Weights of a small transformer language model.
Size: 15 layers, MLP 704 SwiGLU.
MLP neurons of a small language model. Each row is named by its layer, matrix (gate and up: input weights) and neuron, and shows model dimensions 16-79. Each number is 128 + 24 x the weight over its row's rms, rounded and kept within 0 to 255. A neuron's up and down rows have the sign that makes its largest values positive.
A block is one neuron, or neurons of one layer that tend to fire together. After each block is what it responds to, as a language model described it from the Wikipedia text at the highest values.

L4.gate284 [133 120 143 129  92 135 121 111 109 152  87 120 180 135  76 122 113 133 120  87 120 151 128 124 126  84 112 132 110 115 137 109 117 122 148 164 155 144 162 124 193 110 123 122 128 138 125 202 118 129 109 121 156 142  89 150 137 161 117 154 146 163  90 110]
L4.up284 [130 144  99 112 160 154  70 141 154 131 127 127 148 129  95 121 144 130 122 134 152 145  78 102 142 124 155 111 122 138 185 118 124 102  78 132 147 131 141 144 180 103 136 114 123 144 116 170 143  91 118 107 127 129  96 155 119 144 141 114 120 122 169 157]
Description: Incomplete word-start fragments. Opening pieces of words split into several tokens, strongest for rec (recruited, recent, recipient), also cons, adv, ren and mid-name fragments like R-and-olph.

L10.gate28 [162 150 111 166 129 134 155 152 117 123 144  72 147 145 131 167 167 156 165 120 135 129 139 140 150 136 153 147 120 111 153  74 163 115 119 116 101 148 145 117 150 115 140 146 182 147 126 172  85 135 143 130 156 126 105  93 132 182 152  94 110 137 124 135]
L10.up28 [144  90 104 101 133 112 111 113 114 115 153 125 158 111 105 121 135 135  93 121 126 133 140 104 123  84 107 118 123 147 142 152 118 114 105 152 123 161 156  98 145 139  88 141 141 139  91 139 135 142  92 132 161 114 121 160 129 148 164 160 145 111 128 144]
L10.gate48 [170 128 155 123 138 105 143  90 159  79 117 122 111 137 151 211 107 124 123 127 131 142 143 138 178 145 149 141 118 101 108 159 168 142  63 136 131 115 108 110 160 146 162 140 133 156 130 174  96 110 120  90 119 131 134 106  90 141 114 106 141 155 110 155]
L10.up48 [164 149 121 127 113 139 132  97 135 116 124 115 153 128 108 151  99 143 108 147 129 118 123 114 144 131 135 122 129 156 139 101 162 105 142 103 128 112 100 132 121  95 120 156 134 102 123 180 155 121 105  92 132 150 123 133 126 116 115 134 134  89 165 115]
L10.gate145 [182 150 142 134 138 122  72  96 127 124 135 121 116 147 173 115 107 107 128 123 137 110  91 106 145 136 117 115 141 147 128 155 109 117 160 117 113 116 143 113 133 129  93 124 133 162 153 117 125 134 106 181 156  92 102 133 138 142 136 139 101 154 120 129]
L10.up145 [158 142 129 141 116  96  97 132 110 153 137 148 114  97 145 128 133 148 122 112 115 121  81  95 120  81 154 164 122 122 111 127 132 143 166  94 108 129 106 110 126 133 118 189 118  97 141 133 100 185  79 156  92 115 107  87 105 129 127 148 102 156 154 122]
L10.gate327 [148 156 122 102 137 127 124 142  84 105  89 144 129  91 132 102 115 101  88 114  97 138 160 164 123 126 141  89 149 108 151 115 140 115  51 133 132 121 100  98 148 138 116 131 143 139 108 120 126 115 118  99 123 119 108 140 108 124 138  98 158 112  83 133]
L10.up327 [121 152 149 108 119 188 110 137  89  90 126 117 128 101 106 108 137 116 138 172 109  71 148 129 112 123  92 137 121 111 162 156  86 144 188 131 140 104 116  67  96 144 152 108 142 142 100 128 130 123 148 127 106  91 105 120 130 133 137 109 141 129 155 129]
Description: Mid-word fragments, "rec" prefix. Word-start pieces like rec (reconsider, recall, recent, recruiting) and mid-word fragments and apostrophes in possessives/contractions (Men's, don't, Dun-c-an).

L10.gate69 [146 153 119 167 118 161 118 122 136 121 121 134 132 112 102 127 142 127 140 122 116 112 176 163  63 119 117 107 117 120 124 128 174 110 104 149 176 146 107 145 116 172 154 174 150 114 172 131 106 130 102 164 144 131 113 126 148 145 134 114 142 156 106  79]
L10.up69 [119 186 130 178 106 110 113 101  97  94 131 123 140  89 134 164 190 114 126 128  82 130 156 110 183 149 109 143 123 120 127  88 203 124 135 134 153 117  69 135 125 175 158 143 126 118 125  78 111 141 138 142 163 136 120 114 152 131 129 116 136 160 160 138]
L10.gate169 [115 124 143 134 150 130 134 151  96 131 146 136 118 121 117 107 172 117 112 155  89 134 149 128 138 138 107  84 121 136  91 147 137 128 183 142 111 155 191 133  85 151 131  99 133 123 141 134 156 111 121 157 163 126 168 159 125 113 119 147 173  77 153 115]
L10.up169 [132 103 116 106 105 148 157  91 118 140 160 133 138  90 126 169 167 121 118 106  74 140 159 150 100  96 142 113 149 148 140 143  97 136 108 159 163 133 112  93 184 165 103 137 178 156 112 105 102 116 101 134 120 152 115 121 118  86 145 106 157 116 142 134]
L10.gate445 [100 128 105 131 116 154  86 148 160  99 108 101 162 102 144 126 123 145 133 149 114  86 132  92 116 102  95 156 127 127 154 164 143 141 128 154 138 159 122 146 111 111 135 151 140 165 184 141 146 137 139 140  82 120 168  74 147 119 134 127 133 133 120 125]
L10.up445 [148 128 138 130 154 104 135 174 147 146 105 110 112 126 144 118 134 103 137 114 128 113 113 117 145 126 142 131 129 115 138 125 122 130 169  83 100 100 139 156 137 146 172 156 118  63 143  96 140 106 158 195 144 139 105  77 129 109 129 123 161 107 136 132]
L10.gate569 [139 127  85 124 132 128 144 170 158 127 102 117 137 135 134 178 125 103 123 145 121  95 174 132 174 179 127 103 102 117 141 145 139 130 126 110 176 152 150 163 103  86 130 154 143 152 104 156 124 108 119 124 142 133 157  87 169 126 146  92 112 167 147 138]
L10.up569 [133 105 132 118 104  99 125 107  97 121 125  91 120 101 132 104 137 125 140 115 141 117  94 121 119 163 144 151 137 190 189 114 150 117 105 133 144 128 127 111 152  93 106  82  90 173 181 161 129 115 102  77 131 136 149  75 130 120 135 141  98 124 114 151]
Description: Mid-word fragment "re". Short mid-word subword pieces, especially "re" inside split words like deg-re-es, al-re-ady, cor-re-ct, dec-re-ase, ext-re-mes.

L3.gate36 [108 153 141 127 140  97 111 138 133 128 142 145  90 110 155 122 148 119 139 116 153 111 117 114 123 121 168 122 102  94  99 117 150 150  61 105 110 115 125 150  64 103 131 141 124  80 103 193 101 105 129 105 126 129 127 117 110 118 131 116 137 118 130  92]
L3.up36 [133 102 127 101 119  96 150 120  70 129 147 136 100 135 122 146 148 114 122 101 114 139 149  61  79 142  91 110 151 154 153 148  95 114 127 145 115 149 111 122 189 168 166 129 160 142 172 106 129 112 124 183 129 102 156 123 147 110 159 113  98 140 113 121]
L3.gate44 [157 151 125 106 133 147  93 148 114 122 135 171 106 111 146 134 173 102 147 101 113 114  97 115 118 152  98 154 143 164 136 159 141 123 116 101 189 165 106 110 126 127 157 121 126 137  84 163 192  86 100 142 121 129 172 141 129 131  98 157 147 186 139 133]
L3.up44 [135 141 137 127 110 174 101 139 127 105 131 124 117 118 138 156 130 127 149 154  97 138  90 139  89 127  92 143 135 151 112 113 115 129 130 103 185 147 138 108 125 162 160  91 136 133  85 150 177  89 117 135 108 141 183 116 122 127  85 118 103 189 151 141]
L3.gate119 [151 142 139  96  98 138 100 176 120 170 135 169 113 133  73 131 108 156 164 137 110 142 127 148 110  91 106 142 138 135 130 168 159 173 135 119 136 164 127 167 128 128 152 132 113 169 111 142 131 146 145 136 166 139 114 170 130 120 113 154 104 128 147 146]
L3.up119 [138 126 149 103  97 125  99 163 122 152 147 157 102 129  79 141 120 164 163 129 113 162 109 141 114  76 124 126 136 149 135 183 172 177 172 122 129 150 111 164 130 134 199 110 127 152 121 140 155 149 149 156 148 142 110 185 122 108 104 141 132 129 136 167]
L3.gate155 [125 166  94 137  94  88  93 122 121  83 126 108 144 114 100  82 123 121 136 133 109 151 120 133 112 118 122 107 108 151 138 120 111 162 123 126 169 100 112 110 132 137 167 124 104 145 143 101 134  94 141 188 109 132 135 121 113 104 137 138 150 130 153 161]
L3.up155 [ 91 172 120 140  79 130 107  77 119  76 128 124 117 137 117  74 114 115 147 160 157 157 137 118 130 141  86 113 129 141 125 124  84 124 155 111 162 136 136 134 138 122 154 103 126 146 152 145 127  94 123 152 100 128 125 150 147 110 149 110  97 106 157 150]
L3.gate211 [120 124 120 134 121 108 144 105 112 136 157 129 142  92 162 136 162 148 133 136 138 127 133 113 122 113 167  88 128 128  91  95 108 102 163 114  99 112 104 143 143 166  90 154 157 128 125 122 162 112 127 135 103 129  95  94 150 116 118 139 151 128 134 105]
L3.up211 [114 125 124 158 124  92 142  95 142 119 159 132 135 102 152 135 143 181 103 119 116 135 147  85 134 136 160  97 110 126  96 121 131 118 153 137  83 116 119 141 165 177 118 154 179 123 131 108 169  96 113 144  89 104 102 129 141 139 145 111 152 142 133 102]
L3.gate236 [112  76 127 110 116 165 146 145 110 145 134 131  85 124 132  94 149 118 112 126 128 123 124 155 164 130 125 154 132 100 112  97 115 121 112 142 177  97 152 136 140 132 114 145 160 102 146 134 180 104 149 109 133 149 122 148 120  97 127 113 109 129 141 135]
L3.up236 [108  74  98 110 147 189 128 138 115 140 133 161  92 124 153 110 137 131 130 114 138  88 139 142 158 152 124 140 139 119 125 116  94 119 129 157 146 118 183 159 142 131 107 147 134 100 141 151 173 128 154 106 121 138 108 105 115 115  98 117 119 142 122  96]
L3.gate295 [124 153 103  98 145  78 143 151 107 138 152 108 142 138  89  86 146 101 137 127 146 170 125 115 146 153 148 145 121 138  95 132 146 146 142 129 126 116  92 126 139  79  86 104  88 123  87 130 127 145 178 120 123 117 174 130 128 131 127  77  91 119 134 135]
L3.up295 [116 185 111 122 142 108 140 140 118 128 143 123 139 122 112  80 158 106 130 133 183 166 157 121 138 140 155 138 127 121 109 137 134 145  94 109 127 110  95 137 149 135  95 131 103 110 102 139 106 155 154 118  83 143 155 126 117 137 146  74  60 130 101 153]
L3.gate324 [100  96 113 124 115 121 107 145 115  91 118 142 129 153 118 127 181 140  99 158 118 101 131 136 109 122 161 149 113 121 126 127 143 130 130 151 100 110  98 107 126 130 137 137 104 136 156 147 166 141 103 120 141 141  90 101 115 157  95 101 142 141 112 132]
L3.up324 [ 90  93 104 122 111 114 131 137 138  86 111 143 132 145 125 136 165 144 106 169 116  97 126 145 101 139 151 151 118  99 131 130 127 112 139 138 106 111 112 102 126 138 131 126 101 149 154 140 161 131 115 135 134 148  99 114 122 153  96 125 162 128 108 144]
L3.gate345 [105 110 155 116 118 129 135 149 114 126 119 124 116 118 134  81 170 123 110 137 101  73 159 162 142 175 140 158 116 102 139 110  94 172  79 141 109  77 153 103 148 118  79  97 132 114 107 131 117 153 141 159 129 156 126 106 161 166  96  96 146 141 160 102]
L3.up345 [131 126 154 113 131 114 139  84  93 108 169 102  94 107 116  76 155 155  81 111  95  76 119 146 118 174 116 136 102 139 118 133  71 158 119 179  92 127 126 101 142 118  88 121 158  90 111 138 144 130 114 141  87 182  73  83 110 132 108 134 132 143 117 117]
L3.gate475 [107 166  97 139 114 149 144 115 131 131 114 110 148 148 140 110  84 145 138 146 145 110 124 129 128 116 147 124 146 109  82 117 112 126 133 207  90 138 135 152 129 118 151 126 121 111 135 109 110 143 167 127 138 118 117 114 104 119 135 119  95 173 140 158]
L3.up475 [139 110 141 142 105 153 123 128  97 134 100 111 177 124 147 112  91 127 144 133 145 158  98 155 122 130 162 158 104 137  93 132 134  97 143 171 120 117 137 121 136 119 143 155 120 123 118  67 139 129 144 152 137 110 120 121  76 126 148  87  98 146 103 137]
L3.gate485 [ 96 110 103 110 105 169 160 194 128 141 127 143 153  98 154 117 105 129 126 132 147 123 112 136 123 125  92 128 150 139 126 130 140 124 130 148 115 121 152 129 109 112 128 104 112 102 116 158 104 104 138 107  85 114 107 129 127 137 108 121 108 156 132 113]
L3.up485 [118 103 160 126 102 157 137  99 154 111 149 111 173 130 101  93 132  82 135 136 136 115  72 145 150 129  88 171  95 136 184 114 137 120 136 136 123  92 146 110  95  83 149  69 127 120 126 108 130  97 128 146  90 173 122 111 121 142 159 127 108 128 154 141]
L3.gate543 [136 131 126 122 124 150 130 155 124 153 141  73 132 113 126 139 112 114 108 174 111 152 126 122 106 145 180 142 128 133 112 120 111 146 154 153 139 105 109 134 167 138 106 115 158 133  86 134 146 138 160 133 121 138 134 129 112 129 131 183 130  82 162 105]
L3.up543 [118 145 131 131 117 125 149 158 154 136 159 117 132 123 125 119 139  92 126 166 136 161 124 122 106 131 172 124 131 124 114 141 101 124 117 127 130  84 124 151 145 153 114 130 135 133  91 141 143 137 138 113 127 169 117 175 146 125 124 161  99  92 183 124]
L3.gate586 [132 127 136 173 149 126 113  92 109 159 109 162 150 121 168 116 158 130 119 149 148 103 128 135 109 159  97 132 126 128 140 129  91 177 147 152 108 147 144 114  94 142 103 121 133 137 109 134 133 124  93 135 113 156 103 140 120 101 145 176 164 100 153 123]
L3.up586 [127 121 131 168 144 140 115  86 103 150  90 144 148 125 175 130 127 122 111 125 143  93 134 136 114 133  87 118 145 135 157 108 108 154 142 141 121 115 148 106 121 142 118 129 141 143  99 106 151 144 123 140 123 151 102 143 136 103 150 194 166 105 153 114]
L3.gate628 [130 119 163 125 181 116 133 123 155 123 165 170 122 111 179  90 157 135 121 134 114 137 149 122 101 109 110 102  88 136 107 131 149 116  98 114 127 111  92 143  92 153 139 112 107 136 158 145 129 105 103 146 148  92 149 135 144  92 102 144 137 113 129 135]
L3.up628 [124 112 139 155 151 116 126 113 123 105 128 127  98 102 117 112 154 107 163 129 148 107 142 116 126 152 155 160 100 138 119 141 133  85  87 116 112 130 116 153  89 141 155 120 147 136 144 161 143 130 153  90 133 130 105 102 124 124 132 132 106 112  94 127]
L3.gate644 [137 115 113 119 144 104 114  90 124 110 125 112 127 113 138 106 120 122 176 139 128 112 102 150 154 121 140  94 133 131 131  76 147 112 106 128 130 135 125 152 121 134 175 113 146 160 155 162 192 121 145 136  92 174 156 109 122 114 157 166 136 140 173 139]
L3.up644 [106 123 136 119 132 117 175 128 110 137 130 133 173 112 126 116 147  89 148 112 107 158 165 128 140 105 100 102 157 133 140 134 111  96 119 139 120 151 123 145 118 143 157 126 130 195 175 157 137 131 136 154 145 133 166 126 123 107 146 148 122 139 155 113]
L3.gate665 [134 138 148 181 144 122 124 117 149 129 168 144 131 122 102  78 107 152 157 111 132 113 117 125  99 153 127 104 139 108 140 138 129 118 125 167 132 119 114 160 103 129 106 181 130 136  97 116 168 102 131 158 170 133 147 143 112 164  78 167 101 119 143 122]
L3.up665 [133 141 106 142 142 159 116  95 144 118 158 137 178 132 131  90 142 124 145 154 143 156 126 152 118 127 115 104 126 114 166 123 128 129  93 125 126 130  72 143 122 131 142 150 103 119 106 127 150 115 120 102  80 109 137 153 175 144 128 132 186 143 134  82]
Description: Word-start fragments and zeros. Opening pieces of split words, like Rele(ase date) in film infoboxes and Phil(ippines/adelphia/ip), plus standalone 0 digits in tables, scores and ISBNs.

L3.gate0 [112 106 126 105 120 104 156 107 128 138 149  92 118  87 131 217 137 155 102 148 104 115  99 100  74 143 148 116 131  80 131  90 107 139 115 124 109 129 154  90 127  96 100  95 163 169 121 129 172 130  83 112 140  93 122 144 155 129 126  77 103 117 146 120]
L3.up0 [132 138 116 141 115 117 157 135 114 178 115  85 107 100 105 208 119 146 115 117  93 119 121 124  81 100 130 116  93 156 109 127 115  81 128 135 135 134 164 132 107  81  66  90 131 136 137 115 137 138 155 131 112  64 105 130 165 116 120  83  77 149 131 100]
L3.gate23 [163 118 134 102 129 161 138 123 142 109 103 133 144 110 137 143 129 171 132 118 130  80 128 147 147 118 163 149 163 113 131 147 100 122 110 173 126 135 115 163 109  89 104 102 163 140  91 165 140 147 111 134 107 129 160  91 123 124 135 106 122 107 137 102]
L3.up23 [127  91 109 122  72 149 147 121  98 144 114 164 117  95 132 107 134 193 124 135 149 111 146 169  87 120 115 130  81 119 170 104 155 157 108 135 105 149  99  83 148 127 156  83  92 140 128 131 109 110 122 114 130 160 140 132 136 144 154 108 127 136 138  89]
L3.gate96 [145 108 110 110 112 156 107  79 131 173  88 141 140 140 140  91 121 123  99 118 144 159 143 105 137 112 145 134 181 152 126  92 136 138 122 116 115 118 119 156 147  87 151  79 152 127 140 132 112 105 165 158 130 142 161 147 134 148 157 111 130 100 137 155]
L3.up96 [145  88 114 148 117 104 112 110 108 139 146  90 139 182 122 109 150 124  86  99 148 135 117 103 136 116 142 112 133 140 134 144 111 153 172 105 137 147 137 159 156  55 131 145 139 121 177 140 127 118 119 142 149 118 119 107 135 120 127 121 116 128 169  94]
L3.gate275 [145 129 142 119 152 147 138 106 132 127 123 177 134 115 162 134 100 120 145  92 172 132 128 144 180 122 128 166 135 159 116 123 109 140 135 147 126 121 158 132 115  95 169 100  84 140 118 153 138 100 119 132 117 147 127 124 140 100  87 157 169 131 138 127]
L3.up275 [118 114 104 106 145 145 129 128 103  99 144 116 151 107 152 120  96 143 126 145 147 119 155 158 174 127 151 141 164 142 115 117 110 114 121 134 159 139 131 137 157 116 127 148  96 135 138 164 116 125 144 109 141 151 176 121 148 125  75 143 145 141 170 124]
L3.gate279 [102 177 125 123 101 107  72  99 154 127 176 140 110  77 164 121 117 100 111 123 121 146 116 116 134 131 145 105 154 142 128 164 168 124 110 121 156 145 146 100 134 137 121 105 127 170 119 157 146 109 120 106 118 133 129 139 147 140 127 116 128 130 150 129]
L3.up279 [114 157 147 153 102  84 144 112 142  94 175 117 124 107 146 183 119 158 130  82 124 144 122 124 137 152 141 132 124 130 138 133 135  94 106 155 149 108 138 160 163 137 102 132 132 150 115 181 163  94  96 147  97 154 100 138 126 129 160 127 133 124 107 142]
L3.gate336 [121 112 149 122 148 147  84 128 116 154 106 141 129 150 156 121 115  88 129 156 154 140 116 167 158 109 114 102 116 107  99 159 130  83 152 163 158 147 157 183 144 119 185 118 104 137 153 114 129 149 166 120 136 146 158  87 141 163 136 131 141 123 175 140]
L3.up336 [132 121 129 129 123 144  92 121 124 131  89 127 161 126 146 117 111  93 136 139 145 125 119 161 150  96 108  89 130 121 104 141 139 104 132 162 165 158 136 169 155 103 158 115 104 138 191 130 113 153 169 144 120 134 144  77 146 175 151 138 129 111 160 106]
L3.gate374 [127 119 113 131 171 134 132  98 167 115 114 133 137 129 126 178  98 106 105 141  95 144  94 111 102 107 127 113 100 193 105  88 130 117  98 142 179 119 146 108 144 148 114 120 144 135 138 179 181 160 164 151 114 108 149 110  66 137 119 150 123  93 129  99]
L3.up374 [132  95 149 131 158 145 139 144 117 109 149  92 126 109 168 127 115 141 136 184 117 153 104 115 134 143 123 127  97 205 124 115 125 130 109 175 139 126 106 131 120 137 141 114 159 110 124 162 144 105 156 150  74 132 126 130 144 141 134 133 113 106 114 150]
L3.gate415 [113 162 165 104 123 141 110  99 117 139  99 103 101 147 123  82 145 170 136 150  93 104 112 149 119 137 191  76 149 126 113 119 144 174 104 145  83 126  61  66 104  69 181 138 128 151 150 118 153  98 115 121 125 125 137 121 174 115 132 115 128 142 158 166]
L3.up415 [118 106 188 144 132 160 123 174 143 115 132  94  90 153 104 140 138 141 135 154 100 139 121 147 140 137 171  92 137 145 114  98 142 144 120 126  91 144 105  73 140 106 162  94 125 124 194 102 141 124 131 108 150 144  88 114 122 132 140 130 153 130 155 137]
L3.gate423 [135 109 125 134 153 153 126 146  97 119 128 132 145 106 122  99 128 119 118 113 146 115 102 128 152  90  86 123 136 101 118  99 138 111 148 165 160 129 160 107 140 124 126 143 143 159 163 173 134 146 163 130 149 150 153 131 116 135 157 132 138 122 152  94]
L3.up423 [142 100 138 167 130 120 138 112 120 107 125 115 138  98  84 111 127 106 115 126 104 136  99 151 149  93  88 111 146 109 135 104 140 165 171 114 180 149 157  96 144 136 128 135 145 144 154 170 142 125 169 149 153 174 167 143  79 100 127 129 112  93 156  96]
L3.gate428 [114 122 166 110 154 112 142  92 132 122 121  91 162  77 114 144  93  93 116 170 140 128  87 139 104 149 137  98 148 132 111  98 146  96 123 149 134 142 177 126 159 160 100 155 123  90 100  89 113 128 149 125 158 127 146 110 142 132 113 153 130  79 136 112]
L3.up428 [147 123  91 128 161 120 127 126 137  96 153 113  97 112 138  96 158 127 136 125 151 107 112 127 126 161 152 117 130 141 165 144  88  92 156 126 155 127 182 131 136 144 117 107 129 125  98 136 125 119 161 157 145 128  85  81 128 121 107 124 101 152 110 100]
L3.gate435 [163 159 139 123 125 146 131 170 129 117 102 122 123 134 147  99 124 115 139 135 176 108 115  89 137 127 139 215 100 146 137  68 160 162  98 117 163 113 118 132 110 130  92 103 121 104 122 126 104 165 168  96 117 159 147 137  88 145 114 128 144 121 137 116]
L3.up435 [115  73 104 169 156 118 112  83 134 102 132 137 163 112  85 150 148 100 112 114 110 117 155 142  99 142 134 124 140 146 145 148 130 106 118 139 133 138 170  58 118 151 131 157 159 130 110 121 146 121 107 133 169 108 120 120 135 128 145  90  99 116 126 161]
L3.gate466 [129 163 106 137 147 124 138 108  90 117 126  98 178 127 125 153 132 121 122 101 131 138 153 103 144 122 121 119 160  95 149 159 160  68 113 121 130 102  78 120 118  76 180 139 126 147 124 151 134 135 143 140 119 140 146  98  97 145 128 113 127 127 134 105]
L3.up466 [122 182 117 116 166 140 127 103 116 102 127  93 189 127 136 159 126 145 112 116 130 137 139 139 121 133 112 137 166  92 147 155 136  95 104 107 126 118  86 103 131  91 164 121 137 148 103 151 130 147 119 157 111 152 147  96 140 155 118 101 157 133 121  98]
L3.gate470 [141 161 117 126 155 136 120 148 144 147 149 130 148  96 144 125 138 116 145 110 143 123 137  74 123 157 170 184 155 127 147 105 127 178 130  87 149  96 146 137 134 101 130 124 156 137  89 102 104  89 163 134 124 169 186 105  90 148 115 125 172 126 119 146]
L3.up470 [133 188 129 128 136 151 129 137 109 140 139 119 123 110 128 137 128 106 141  97 119 110 142  99 134 158 159 150 169 140 131 119 112 140 118 108 127  84 163 135  92 126 116 151 124 124 120 140 126 135 169 169 116 140 154 105  86 124 151 116 141 134 112 133]
L3.gate553 [129 133 128  99 123 111 137 127 112 126 130 130 137 135 116 114  99 147 124  62  62 144 114 123  93 148 132 125 123 123 145 106 126 161 110 129 156 158 132  74 167 126 123 102 143 175 145 117 127  91  52 155 133 125 127 122  95 106 192 128 168  84 126 115]
L3.up553 [117  92 132  96 125 123 156 136 126 182 111 176 131 119 163  80  92 138 143 105 119 120 126 110  95 168  97  93 124 165 152 149 164 145 127 111 126 164 111 103 156 102 126 114 118 125 107 106 160  78  82 125 160 114  97 150 122 147 126 170 149  99 141 129]
L3.gate619 [134 157 119 131 118 160 161 146 168 149 148 118 150 130  97 108 156  82  69  95 154 164 154 163 116 129 139  84 133 134 119  98 107 134 141 137 122  79  99 131 111 138 174 169 164 111 131 137 123 145 100 154 110 134 155 157 130 129 138 127 125  97 158 129]
L3.up619 [128 123 135 131 135 159 155 142 131 133 156 124 144 148  99 113 127 106  78 159 148 148 121 171 145 107 133  96 124 103  91  72 131 126 122 100 143  85 110 125 122 165 129 137 157 138 139 101 104 116 105 162 140 137 140 116 143 161 107 112 122 177 170 165]
L3.gate623 [146 114 101 129 151 138 102  96 146 121 116 116 164 104 137 155 115 148 129 136  95 185 101 117 170 162 130 117 150 113 115 118 156 131  97 119 132 121 159 147 114 109  79  71 104 120  77 104 107 117 175 141 128  95 161 118 143 106 103 127 167 142 162 126]
L3.up623 [156 112  92 135 149 133  99 102 148 114 129 148 138  95 142 151 122 125 136 147 100 185  88 122 144 165 111 114 134 103 110 134 149 130  91 148 117 134 158 138 100 129  85  88 113 138  63 119 130 125 168 152 111  92 144 125 113 120 102 141 147 150 154 125]
Description: Word-start fragments. Opening subword pieces of words split across several tokens, such as che in chess and chef, do in doctor, offic in officers, qu in conquered.